config.toml
n_head = 2
activation = "squared_relu"
norm_eps = 1e-05
qk_norm = true
bias = "none"
optimizer = "muon_variant"
lr_mult_down = 2.0
doc_mask = true
MLP neurons of a small language model. Each row is named by its layer, matrix (up: input weights; down: output weights) and neuron, and shows model dimensions 0-95. Each number is 128 + 32 x the weight over its row's rms, rounded and kept within 0 to 255. Numbers have three digits each.
After each neuron's rows, "fires before" lists the tokens most often just after its 100 highest values on Wikipedia text that the model never trained on; "fires on" lists the tokens most often at its 100 highest values on Wikipedia text that the model never trained on.

L9.up87:131156117108116132115202178192115137136155166109088053124074141172098138146145124155118091097181142161164101116171112142092255155151120135163149090116161119146101099096126098123134160150091120123135156144179126118100126071171118104108134124106125099113150135108132077138092097145176120112
L9.down87:095112171116047098086153102176103176119195132122162116081100111122157069165076072085192112196150121102189072118115101162029114063119073121167127131161110112072092115159085125154161125106164141157183110104179142139144093107109116143108144145142175104159142116105102076096121125150147129144
fires before: "ist", "t", "id", "erv", "pl", "p"
fires on: " ex", " cons", "er", "ons", "s"

L9.up100:125108077065109072156142155104116150142198111085128105173139138064166098108070116116115156151121109144110141150173139129170101106061157135149169148126118200125173176095126139166134102109123176149107159070195170153148125098115167155115113128146116177140156114075134191130103126188132121094
L9.down100:097146073142104160217116168181136134124101107147107114072084107124136104144088168118118127126149160115122113160058087103147187135171175129113141131088109151156154148156161098120109161110102095113160150156130108085132091167149157094119106153177117108098146136141164075148167150164113152128
fires before: " |", ":", "==\n", "-", " ", "\n"
fires on: "le", "s", "er", "f", " |\n", "\n\n"

L12.up164:152114150181147137087129098114087133100122144130153122109112096150174139093115120055149140090096118152147116147127097166193142138127180063134167187148145166147074125136115133139124115107103063052126101126156156093210124087171095099068140160139176096080146104168151139120154149129153047030
L12.down164:132135124141088156100145118112101114104155088163131167132163092108150105117137109132137100106192118143096132177137115159143110089073140168170177124130094108116111115150134134142134160145093159118176147119145102154098165106161140134125141128148121124158107083101133117192138081169048120161
fires before: " to", "g", "ge"
fires on: "ing", "ed", "ar", "ue", "er", "red"

L9.up55:093130104133165148152119166114090132176135091145098145078125107157118188073144147131139109124104083135149133092087106173163137131137158149127077132153122113116136128089097161170079134115159165131088100159165185188077204124135166155087166110116083179200120115115130147131119121157141137087
L9.down55:146028168047131178150124132132101124097134176131136132128154108119034066109128141160062146142158096136129105084091122132171071121119120098109087183086139169151173143156141088142136076126082130175118118157090156101102165184094133129135124121099178152076203098089113124157093135150154140081
fires before: "en", "an", "b", "in", "emb", "ain"
fires on: "om", "am", " m", "um"

L12.up563:105084121118121131134108167115176180143172044129168082126141135094112122156130153069060050154058169143173089152113121150147119165078111178133185069095136132159104123127133096067123083054153109124174081149091118141148097149125112136137068087149124125176097151140156085106118091138103128183
L12.down563:153156122195127092183133160085117070116105150143121137131110132162122105093129124141112193135204147105100174178132136157101158175137095163075173166150154206112144066112069130113104138181129148170152112109123081133199172147175154117196096153095159113105140099131130163149157152155135197107
fires before: "|", "\"", " \"", "T"
fires on: " |\n", " (", "\n", "|\n", " =\n\n", "."

L2.up633:129128125103177120127163128156171209102064094193105170098137105137154181085127130087132170168080139121132141108083098121161139136119180080108093143162096113164059142195099155153159145158111064080122090093177129116079114138141144124139144164111132110178150169170128137106208050104101171091
L2.down633:101163098167131139160109164150099135140178161144156105126090130154156150129103149112099105099122115165130148147158112118148097129150114042153114142139097120097109105058054095107104119090116157137091146161099048108098097123201045159156125137124106121131199086129152153130153125158114135149
fires before: "w", "ft", "ine", "ision", "es", "wn"
fires on: "ra", "o", "iv", "ion", "ation"

L9.up884:164158109171132115140205077126106102122142131132228139137098137117168123116121074165170144115121144114116171091128125098157116136110134182132105142146146166089212199160146125120142118102118160141100163124164170137130161113116140113129195143086161135125080170202167152118113115075138174145
L9.down884:134145071132176116152122113190138133108161133107135121116092122098120094100174165110144126109103102114129128169115098059075118054100174115094142138103116155109155110162095091107092125171127120152072138135136166171075115153184181087149134171124102148139118130198171088100146159176114143116
fires before: " |", " ", ":", "ed", "ens", "ar"
fires on: "le", " ", "ber", "e", "ce", "iz"

L9.up582:137081114158119115122138170085114139160129140120092107121055119138118064177158142162124066167135119158101073118136087150178228104128148121122115114110129133135157138138111102189088179130160144048125128187146140071167147168094162124148093104130141122137090105131145169161087087160098069120
L9.down582:169138095139152135185120092161180095135120174118134143142177156089141084137144154140109120172115157172185062148154089108173095049118137114093110043114107125193107113163109138142166139159149083041098150063108094099120102130150113065080147119096091121165124144150149129121101163125197169096
fires before: "-"
fires on: ")\n", "\n", ".\n"

L10.up472:113089150127121130109101114184162117164117109119155106117038089169150145143088168068117112082103154197174094151150134217160135108184149123144110162141098137119133181197145131173166141106116144109118131186140100131180119143112149133119134114084104083169074153119149174148210053159180188131
L10.down472:216128126105123129187167125148172158157122121209132096068173218131109117173138158140133130129117057111142112116132122133046103138082131124129087117147165146149164111117097017170145089129148129101146086149155142101129140124131078117140151121141146108083108163109139153179048147126098109115
fires before: "bum", "any", "le", "l", "ly", "ut"
fires on: " comp", " al", "y", " ear", " th"

L5.up4:101136108155127127118159178101083110111060128105139134090125083129068146157157171124117183166156174121140123130113106154132168142111255128144116180133102142167140167056128125168153125162126114126095138109159083114194136151103095121109194142114100105101080171143139091120201122134184092184
L5.down4:115099143157117142121080085108117144138146061117160125072099113156102102147118114180115148147119114193132127085109094160116146213117156140136146095182138147085148117112105170106164125136146123188132112131179124193140177074107078123149110064142130115161106189138122102123126107161086067126
fires before: "9", "2", "0", "6", "3"
fires on: "200", "199", "202", "201"

L11.up842:099103080109111091020119133086141171111183179108126140103147118112151125092111094116168133146173151128152063134144152055121140159096149127147100114164160124116145136061121068127162151128085148063167131171143096107104137171126162115140124163103164110091041144071122126120147083041131086119
L11.down842:134123081164142146091166145062155132107134146059164108099094150082102113144121105145054086050145089087121135177081103106152116125178126124074101121102085136102127098103174109094144115110077136181139124045093157105098100139106155126085128093117105105192105119136127128171162099129084085153
fires before: "ath", "r", "am", "c", "u", "im"
fires on: "m", "oc", "f", "g", " cl", " Cl"

L9.up302:100142208142083085153115092156147107130157178097130081118174125108141145169102117130134023141168118125153138172172156129113139118137087178102088104141145146055177202154108146146142147080095106156127104140148148128132110142093135154111121159072149139167155187147176124150226147109134154148
L9.down302:125133178119111065084126130113173158117116198189096134141154088167102131146126171144084097147084110129132143087127123193077106124146122162125115107129181136104147114119096068102163154081060131120145093137228180132111146105168162163153063086121087180101187100122089056123098138143102086162
fires before: "du", "g", "t", "duc", "p"
fires on: " pro", " ar", " Pro", " o", "ru"

L10.up374:119168147193123138134086138126122197151097117147113107095136155180112116123156126097124090144108131129146095142091101088117138105125173115129159063106108133137135152088122120088134162095135116131143118152093079083193147096120130205131096099130080087113053136175165127092102151084091130144
L10.down374:161099169135125150182078146093072111125137170162128095073099084139151106137144183131137122132099146102134140122173135104079111112108053159042090087144109142091080101086151121141101088144115104132143071111154152143119177111108164128132109121090133123135089148148145076099159185071155124150
fires before: "|"
fires on: " |\n", "\n", "|\n"

L2.up520:088117112150137148126184120126180135134172098100136118151139143157081103110150101131180139115063115174182157140124132099114130129146092133099166064147052071138071133124163153174090147150188065086159094116129140064116121175148115122096112149133091117118145159141113103137148078183181135098
L2.down520:105178096123181098143163139101152183103094156107120114144134115132114134086155065115114177138100177179112118175126147186169151184131116111115124150128157095093126129176094069139154159160115156112166069207142144140091112089138156122077109115107078156130139117135088153107098197124148121124
fires before: " |", " |\n", ",", ".", ";", "–"
fires on: "26", "27", "24", "30", "29", "5"

L7.up121:117116169168145133139030104114106129150176145109107139152177166136168142161135154177088128152128112144190133149102110102112166153092158116054172152056120111145120179151118203101139098083121172160079102100157157121160131089109084139138135148113097158133149167188144078129096099172126154119
L7.down121:157179162059087116123114102093150141077117127109092076084146140073081127159168148111199160121123105110133113135125121110121124115143132133082085112140087131097115135205133132119105140161124174157195149134122216122150121145150081069124132133114179097088118150089107125123126146135087136138
fires before: "er", "ed", "in", "e", "en", "ement"
fires on: "ine", "ag", "te", "ord", "ion", "y"

L10.up848:109121124118137124104103144103160090128154161094114104135112105170148132165142143140105104109170164116140117154131098087114146205100136144119117170140096122113179133211158105063113062183131140137152154219120177113206100133160165131136143165093109095108176168162152127162131066123112112166
L10.down848:188136110111141058083085103146186119160140121114147156083164134115105165177095141127152136160188105128109147137167059165062092167119116119105151165103120111145216085120144065152156152159070118121166082091108140126112132127096116112120156108137151091150121124153092157165153047151152116114
fires before: "le", "l", "any", "il", "ial"
fires on: "it", "t", " comp", "ib", "ic", "le"

L9.up808:113134127103114212106167177128138128147105087158199106123150154110100144180120120122072149136142145136130118128182025126135160091112122072142117107099163123175106106153143096097188149120190151084132244137123125147162104211124138121047087148150145156149168143139159133120131080153123112123
L9.down808:084121109113084160075103172162123122112130114125146142059060113116148069085164112114082133085108074120123104140165115134159058038152125157161162110105110157174115092111169091124131098146104127116100136074095144182106097142130161125157163106174142065174143123128154125168094143120093081089
fires before: " |", ".", ")", "ut", ")\n"
fires on: "8", "9", "7", "ol"

L9.up549:100144116182108107135144109154117140118080102101126128173123092131151110132102132151130149124133184123142152143199101109133102124161136144139119151142117139084081152186091149191157107108133111082156182110105146082142117091063127083120199107160073134104157105117050135113144104128155168133
L9.down549:131099129128115160099074147132109134095186124099180120157089102228185099136096164124111090128163170136170138120176210092153162169088102072106126045114099160090110164146083067117140156107131124162150177173141141130060092107142183095113084154108130130130168109134097103197097084137101195137
fires before: "c", "ce", "k", "ed"
fires on: " Fran", "uc", "or", "ear", "ild", " of"

L5.up751:095103140126120110154107102132014149209105114087125076164109133091068123108160147197156152120145101131093153123181091143095110129120145112135165152128127122069145112079127152146095109106150066153050083130162144151123168088083104135117082077132119149099152150128088138181142097152126110149
L5.down751:096155118192121128155114091076127136102150167107155050094102142046111135111141091119159193138104099133097094129078155119120117103114105124115109149133131120097080174137123129116140083126094124148099137129124151184149125038097132141151104117110088057154119123135102099154122117123110161114
fires before: "2", "0", "1", "3", "4", "5"
fires on: "202"

L11.up412:153108081117141129075117162154106131156159149129182109129118102143090158086078078135184157120137126168118144145072107167174104137080153146080149187129168156125146192122077075122106141087123128135123142157198106164141107149092163145118108113114158120140133126103157133155123137013109118132
L11.down412:145095102108169144112117144105131136097144084069211111113145145126127162119169103127135118124102091137140125137131152126137147182121118098112141203117135125154093207155064092157083190165117232106131139129095127165125082119090118106130091114090092108127110124178119104143124114163138132057
fires before: "ord", "ed", "og", "ent", "om", "ept"
fires on: " rec", "ec", "e", "ce", " F", " C"

L8.up864:122157175135100113163142125064119135131124117124209161153113152150116132122065108183118067090085119143099148152112136170098134170089166090134090128156136161131147114139173112137111105125168153128112140127118113124132121102102168174133137109081126135162139185097217093137154123116182133124
L8.down864:147132095137082127118177108143142114130139100165152151136094122088121134091118180147132172142099137139101094132116079101172151047090128120127084126109152107129130100133124154109172108101101160119180106135137082171122112111102183117151091123100187136134092161110187104134124158116091090145
fires before: "ord", "bum", "ing", "st", "os", ")\n"
fires on: " rec", " al", " s", " out", "ut", "ound"

L10.up28:079101147072072138093120144145135188138111104141129114134106136119081127104078112095132122151146103130128179198159128158150090142015127060154110142116133094124107139113175143137143119145102119104101206122146076137100124097161170082138142095083101116140166043150163119166137124166128109142
L10.down28:140120101105158131129168133127123092115089107146129110124111162138089181138089092123140133095076089150175168111088109095179089127083135075131119113093205143167100138189167107099085149191134173132115171108113110108125092133124130164141112119121129120178130130079119176179081157127136099109
fires before: "ord", "ess", "om", "s", " S", "e"
fires on: " rec", "in", "ec", " acc", "en", "ward"

L5.up369:165074122148161099071137154102132172116138163139124149122167100035149145171098128098126116138168105133104116087141163147136116129103120106148093152164132173164146184162142090144132192114095128133082135110109137178153147191178086080166164146120183141126139097111119077152138114117169114149
L5.down369:080155162107096113182198166153185081198157182104114158111110141153132144077119119131125138071116170136181161157129143196136133166154133157105141077156120092110148128147156198145133110141158120100139058145121129101148104130116125222138165125133053168122097144146142139138127089112137088131
fires before: "ath", "m", "am", "ject", "u"
fires on: "m", "b", " he", "he", "g", " He"

L11.up716:122148115149145094165136145094059109116136157131138173109188172075139085102135144046173073153126121181112150054098136141150183072145114114107116160119176161176141140085113086137161159096142157109119144127107158094138119121077165143130154094156097089145146093209095209168144126126146100163
L11.down716:114099147157142093140142087208151095124099133170093151083134087108101131079187137127144094167120121067146135202109099119153153147126118090168136084130104121122105131126107139117123081159138111107106128111141140090157133153153149151112114162161081168148099129130151099145143043125082158152
fires before: "-", ".", " |"
fires on: "\n", ")\n", " The"

L5.up146:113081071114186153163130145105191114081138092106108113142160131104062138134128134120146179134039161103159101096069147093129163102172093138112133165146112144115134183134111174122142147090142081134170129142090140107130119126146154098106145115093124110150114144162131099109072088162134029128
L5.down146:111138144149153092100142202083123135145127107120067108100084122165133136149122096180126135100088176183154101162172143130186154144131051137160105134125120114093087106149100076125047142116115190125184134198150091078157116132123140099103064114113111147103128163123141115111100216182206113129
fires before: " |", ".", ";", " |\n", "'", ","
fires on: "1", "3", "4", "2", "0", "5"

L9.up514:079052127151140123105099149097100129127097118178103166199080120167131152088106077167126101183093124110145143087069089147109108148165207116140127139178102129137120112108159114150147172110201107141150140085159102091095109104132136094156171129195097154226094151189137113124094111152117185166
L9.down514:128100145057138137073099168133112121148119114088100103183123101135141117128201142169102083149146138153127078180119159165103152105063128128150074153171107165088121148162144159115128106152063096157124119128133154112109145109190113152124111153077065110111160100115166182148092117075174128180
fires before: ",", "s", "\n\n", "\n", " not", " be"
fires on: "'", "ay", "ill", "ould", "h"

L9.up105:099113126114142129074134136163148131131074187076080137116106105182113145134160161107061147118091100121116094113119110105156204112102170110074099134109151103089115164092120040145130088062153110104137086127142139160193140161165123143112133165135131105101126150108107131125134160174118112079
L9.down105:119113119143130125119095128126091100070146148149123137161103095126084070138161195063189087115128150163115121197092165147170095112075164084150107092156132165149128093150111112124088120135101118134134155145147141103167116091118130117171144131171092067125149145109112058146106190147157104157
fires before: " to", "ton", "ered", "g", "ite", "o"
fires on: "ing", "er", "ue", "p", "id", " this"

L10.up271:050123182121096111140101125141054101125153141178097094169108125145187114147092108100135130137070115138125122139166137102159173182164097135151207164084176112142109105123094157097083139073128179131174174104088164134105112134086125120140095135198084187134122058189117109118134104133150159164
L10.down271:150182172118138098121105094169161108091216178142145111131121118102096127165208151133087153107108071139130114116158050153178100067150134092159106145096143168144126131116143119095092133105123172139134121155141198169078092075138138056092050060110101140105125143113169138143126150123188114134
fires before: "-", "ter", "el", "t"
fires on: "\n", "at", "ac", "ap", "al", "ann"

L11.up402:139125074110130160141130118092127186149135118084137138079149145104111131168121126093181153083119110110169190178184110161137161122064111078164127085043138164136181166159153119125106142138078092146163126127115128117094110126110079123132088140156137136111135167097135091144079133096176141129
L11.down402:146156110113165129078133101132201163123143158115132120141095119098162075137115095069109129141109201097125128078119152122081066210154140069135141072119137176132131139128122117089141164080157143161096085081165148143146087104082132154151126136109163131195078137098080095112109090115179136163
fires before: "{", "r", "b", "\\", "("
fires on: "ath", "_", "m", "f", "ac", "{"

L10.up483:142126137132112096128120109117134114103154116181146145149170095165156104141131186225089139121161124113158121160121118111103099134135139145096125149143124115113184120183082215137112142098059151160149169158129137128143093092071068057154121182179156112075122144104095119128134091162073117169
L10.down483:091094180075082101112139121128117122121146088161137171123104095105155119106147130073091109074155131173149110106125225143148105114084142080195123135131096099107110086155201190070125123168069162148184147148118158126131121073155143084094129118124127163169127172099099103097097134156137096144
fires before: "er", "ced", "ement", "ed", "ry", "5"
fires on: ".", "ag", "oun", "inist", "g"

L9.up447:101107071110162101096161142164089105140113127096139157103172124132135198164144153111098109159129050171148156128100126119181177190123156155092137126159105116071194161127151131123123152123119137092125125116093159163132136187104164112118112106140114161026157176153102107160124079072114127110
L9.down447:171128089093121067145168116160121113099114129081175096149140100142138125166172144106174125094138145139170182089144176106089145111122080091156174145121044077042221101136084098121137127119137160116138124118092104133152080149131149121140128131103101142085107126080110125102152097097142112161
fires before: "en", "ot", "or", "re", "i"
fires on: " sc", " Sc", "c", " Sh", "it"

L12.up23:131107134109091133117154155192049106090110129156146144179144093161123109144171132148126084083143156096172157140111127185151144157059096107142171131114084094038131099113142106052169154123157173153139117127134144141160125141121181135108101099118135183108140196118127118155123169127111115140
L12.down23:099160115105126152114114081165074161131102105115113142087112136191127113165170111109144126054110110096148134092140184076125102124122111161153183175123135122049200107086120126106127157159140113128142106101184088113108099123164121125153101106136067110097174073170097074149116132138095103060
fires before: "i", "en", "or", "re", "ot", "ri"
fires on: " sc", " Sc", "oc", "c", "v"

L11.up606:133123117097150124107131127162153142128155169111109128152130091126099107137189193114110135149091141102114144136157143107138077139129161182093105128130075072134113165117178124156107155149118140130099105084118106146120087130168124137162141160170121129098075114177111200139121135131082163089
L11.down606:172162116191104160143127115121172101157093145169124118141063145102133108114123034145153147161139086113121094151128156109158158117126086138109103132080146080117122126197138168129165069149156074120082133154135116132134078125140105097128083154139205085083056111159164170121133152137102136171
fires before: "3", "4", "0", "5", "9", "19"
fires on: ":", ".", "6", "4", "8"

L5.up766:111059121121133090151165152132131120140103152135079106132160110101092150104100156117138131000109143127128141161141116104127135120118171115097152144135135138097129134183160159111133145113255048125111102109124083134112112105145078139104128133177085100126144176144109082164089092142135152129
L5.down766:140109080161163119152120131065183158146110075087139096097103152095179091100092101173153156117161167169135126110119161124141140091131125152131188119145143119130102172122067046087094119142075143129229124081169139145178085109163117092090117134119158123124114113136147058149170130184147146154
fires before: " |", ",", ".", " (", " |\n"
fires on: "8", "6", "9", "7", "4", "5"

L2.up108:128136103221129099080129171136119229079057182108087083102140101065163106228106133142210106151084139139142173080169155153142121136114150154121118160150149166111159135067135071175091125114127045127140129117129136132130095141142114144111196115115145124082079146136129086220164116138172147080
L2.down108:106111139193145145102160152115176232132172125144095099058155155139124163087139129136120178136122157180131123084117145139105195098144111118126100161182131164115197145153079113171168146153120114130145138113153106215122115106154120149098114101131081087137134130059148082169198167165150124121
fires before: "0", "1", "9", "6", "2", "4"
fires on: "193", "196", "199", "195", "191", "194"

L12.up766:129094109094140063119111121075139173155139175132165141127140075159075108157141148155119083142156169152102146100171126095095166136130137095131135135094120143154148094095098161070119172145107095128146125195132131091077148099115181166131187120108103172102142182152145132175105178120095156158
L12.down766:131139062084101100145113153134156108193099153160125171142122178124114109109099155151157083137158144146178098091166163092183142129110155096146170162018154118109149102099176076134131135138131085123124129129085114071135139104135170140137105138211106055158081152118174125143112154154154190151
fires before: "ics", "ic", "ical", "y"
fires on: "ist", "p", "s", "at", "t", "it"

L8.up897:172145135162120086114153161159143152114115115202194128093143133115085136165138132135151143152151129148218164115139107093115123146116193103123125139085101114138054131156117160148116131103109109123157095135098150169145107112143140110137083144123134126147128188152132107126111134090153184110
L8.down897:177142164143149147167116140080130132113135164170157157100154137142189097158129189069075131178110139074125118140149145103089092147166099181118161113116084124099125141146042054139138164084128156166083149132168150125111082119100180172106154154076143136185142135157104186123098132144125239102
fires before: "ed", "c", "k", "ce", "in", "qu"
fires on: "am", " Fran", "ac", " ac", "ab"

L12.up511:168141135100155156185078079139110071214074167143157130156166077114167153176152149146130144115162140100105187125136139128134109086159113114112143105102181173133132164084178162123184147152130088100099101070155105160096129165161084074173184176110120133106100130116122155133199089125068120085
L12.down511:168114110163127111127091119112170047144152167095129076132148131168095113144171105152099173130095156140117140162191080126180123087114096195111110129160146153191116136134136149107183130114088118171114108141112146155101148114078160122158093115163098094069101132150093132121148137140100162107
fires before: "0", "6", "4", "3", "5", "7"
fires on: ",", "."

L7.up612:138117105139146117155093114097069151190133154171161128106122121105123122168085069171076133132133132077177082110121169126077122125085211170085148169099133114117167175139113110180110161086193027155150113099139159128129089140145104098098119076089116122111105086144095087143105056151123112170
L7.down612:113134174119117130154166170121105130128182148100131131092128206128193095102123108093163132088160133096150150137096146115135168094169077101162090097147111079136034084128095108159176182151112114150148098123126128152134148095150143112098059157139097105108105138107112059106146156177147154093
fires before: ".", "or", "n", "/", "az"
fires on: "aj", "0", "9", "6", "ag", "7"

L9.up188:089128129132111062183195093110125156138116137136164115137114152077186128148092118137144157047098112149145114109144126163164150143112111148094103117136103143134190124157108103070161119125122156101133140169135168102114070108146156135104143146169136145068172112211209147127083165203078085108
L9.down188:207169136095102061130134048142143141123146178142179083089160118131179085108108087119141138092098089093155121090145054096147142073150163170113110134089089182144161188146110162154105127160139097131093135159162158126123118167119075147144160122141129104130205114110085097129144177079078091198
fires before: " ", ":", " |", "in"
fires on: ".", "e", "le", "el", "ased", " in"

L11.up855:105083087127158099137122077149118097152099178063124105077142128088032122057154116124160125096059130149125100144163128072122096132094135167093105124104128108093094128131103127135155150071165080118146078208084147111128171118187139167108173121107135135118112102122153129067128152165129078117
L11.down855:124160169166104172107125193173153117112094132130094150123188101083096100093130146130144164095198161128109095147126096125134106176138158182164150067117144144159118093113123085079133160119077153208121138089085154129144062062136065122102204112155105134107137108108127146138108189146255116148
fires before: "'", "6", "1", "0", ".", "4"
fires on: "9", "0", "6", "7", "5", "4"

L12.up416:122137130099084161173125185131134150122142103133129114119147109128075131220167128129110124135170166144135086196130141143140139171079143175094079106156095116116086086129157164124110130130130137147155110132122105110126204126165135116128080169124131094128115116134171102109154084121143103153
L12.down416:151070134158107149112115095143091092083080102160100118095125138116122091182181135124135104113119096160111101125096099073118133096122063128140138112091143092077122061157095129196172189141082131122129119114115082101106117107127218136068046138151145151184070206086142080121117129179133126137
fires before: "ec", "p", "t", "pl", "per", "od"
fires on: " ex", "ex", "i", "h"

L11.up386:156129121114146118120091178111108105133166131120126132185120143057154134113139084129090145155126064091160136091158114129127113097120158196095137137140105100129118105141153130136149147156083085057132129123130097064080119101164101092148174143181109107108151159114168132165151073093121099129
L11.down386:130142175145182132183130158120080100159115146090119058171124099086118145124150144136094178148143087090053152162132129143145179130184128177117126118098163156108086099129121149170149169169090090146102153129120105176130071148068115091179134148128082100141138128076153143083150142189095166108
fires before: "000", "3", "4", "5", "6"
fires on: ",", "."

L11.up513:088164131067136138093143105120097145122135136157161071200105124148088088134138055117111182104140148094105163105104166080101109157145176108117149169131068145092130169139149088138140124195142081113096118114107128126076153175132136186141206129106115113130113123179125139187083073113037126093
L11.down513:126132102115136084164124139154132139067165130119130087141101096109094128107157089119107190082103152148119118093115130119109085080148047136150108181136113148150151143197088108116123044135130109125154142079153118113133141090140170151190087151055138109156133140205116139105127077137118148162
fires before: "3", "5", "4", "on", "0", "00"
fires on: ":", "°", "o", "′"

L12.up5:125090157135127086167087128181084151090132184125142129139121072094063124101117188131131090106103103165086137142152186159138140126177121150122142146155148113099137208086139185134155141149140084134136181111159124107141138118141119158100132138140090157173150079149109119112093144077168095126
L12.down5:166120145102162160131104147147148079116145169179111178147130080131129127135140108140139178089091084104082147152153121138138088150195107161160103133136132170109148119167161128144099127147083108074104147132075125130138154131190095128081028102148128118105129130159082146131198104130142159130
fires before: "is", "it", "ward", "g"
fires on: "d", " t", "p", "ou"

L12.up827:122162164149085144091078171116143153068087115137211129099085120089137166186098161102176121130120152110150111151129121119138136143094120116166121113120128138105129128069122099067099146118097084106142099107161171161115174119131157177136187175078141101157160124095095108135118153102157187117
L12.down827:131091126077206120142112081092084165166181113121133082150204160104151139156098083147137124116115120106120134048137133154084083119147193104147106105067108118129090101133132148168141088119130142195124103122126086118121075168096074242122159126116163138144126152113142103156138131137111076110
fires before: "m", "{", "f", "\\", "g", "0"
fires on: "\\", "ac", "{", "_"

L12.up913:142144108168125112133136097117153122117124104094180122098160120176145141103165138179095059142116131125116139134177116116116148157089162114138101101151147085118143173141083199123133139147132119165145175180114182118044150102160066092132156092187101133168160130157149167110126115110120130136
L12.down913:141177149142194111136141164082092075169066103147081167159116132114177080157131203117169153158107117082121174121238093113168092093145086122141169118099161134125116132095161174104141120114121117103129158101144083101152098131154107131093121070127163152109149144111083116151140186076136136186
fires before: "ary", "t", "ic", "form", "ical"
fires on: "on", "it", "at", "le"

L12.up603:157122185116116048118120114123094111202151124153161154146110124134138148159107146109099131167105092150106112128127148130103171133066076184098095082137113144127143121120210114124170166079150159147149119160143171151181125109166092203133078135097100151166127133184168139130117178133109104139
L12.down603:170148154148130085148109127170166050114116151174107154150148112150153094143197095173126124102125206097170115115182163135139131093169159124108099061185120094102159109157151108159097163129061086118115110094117219121090146132134139115154059116127146148176145162183127069087093091183171175108
fires before: "duc", "ject", "du", "f", "it", "g"
fires on: " pro", "b", " Pro", " T", "ch"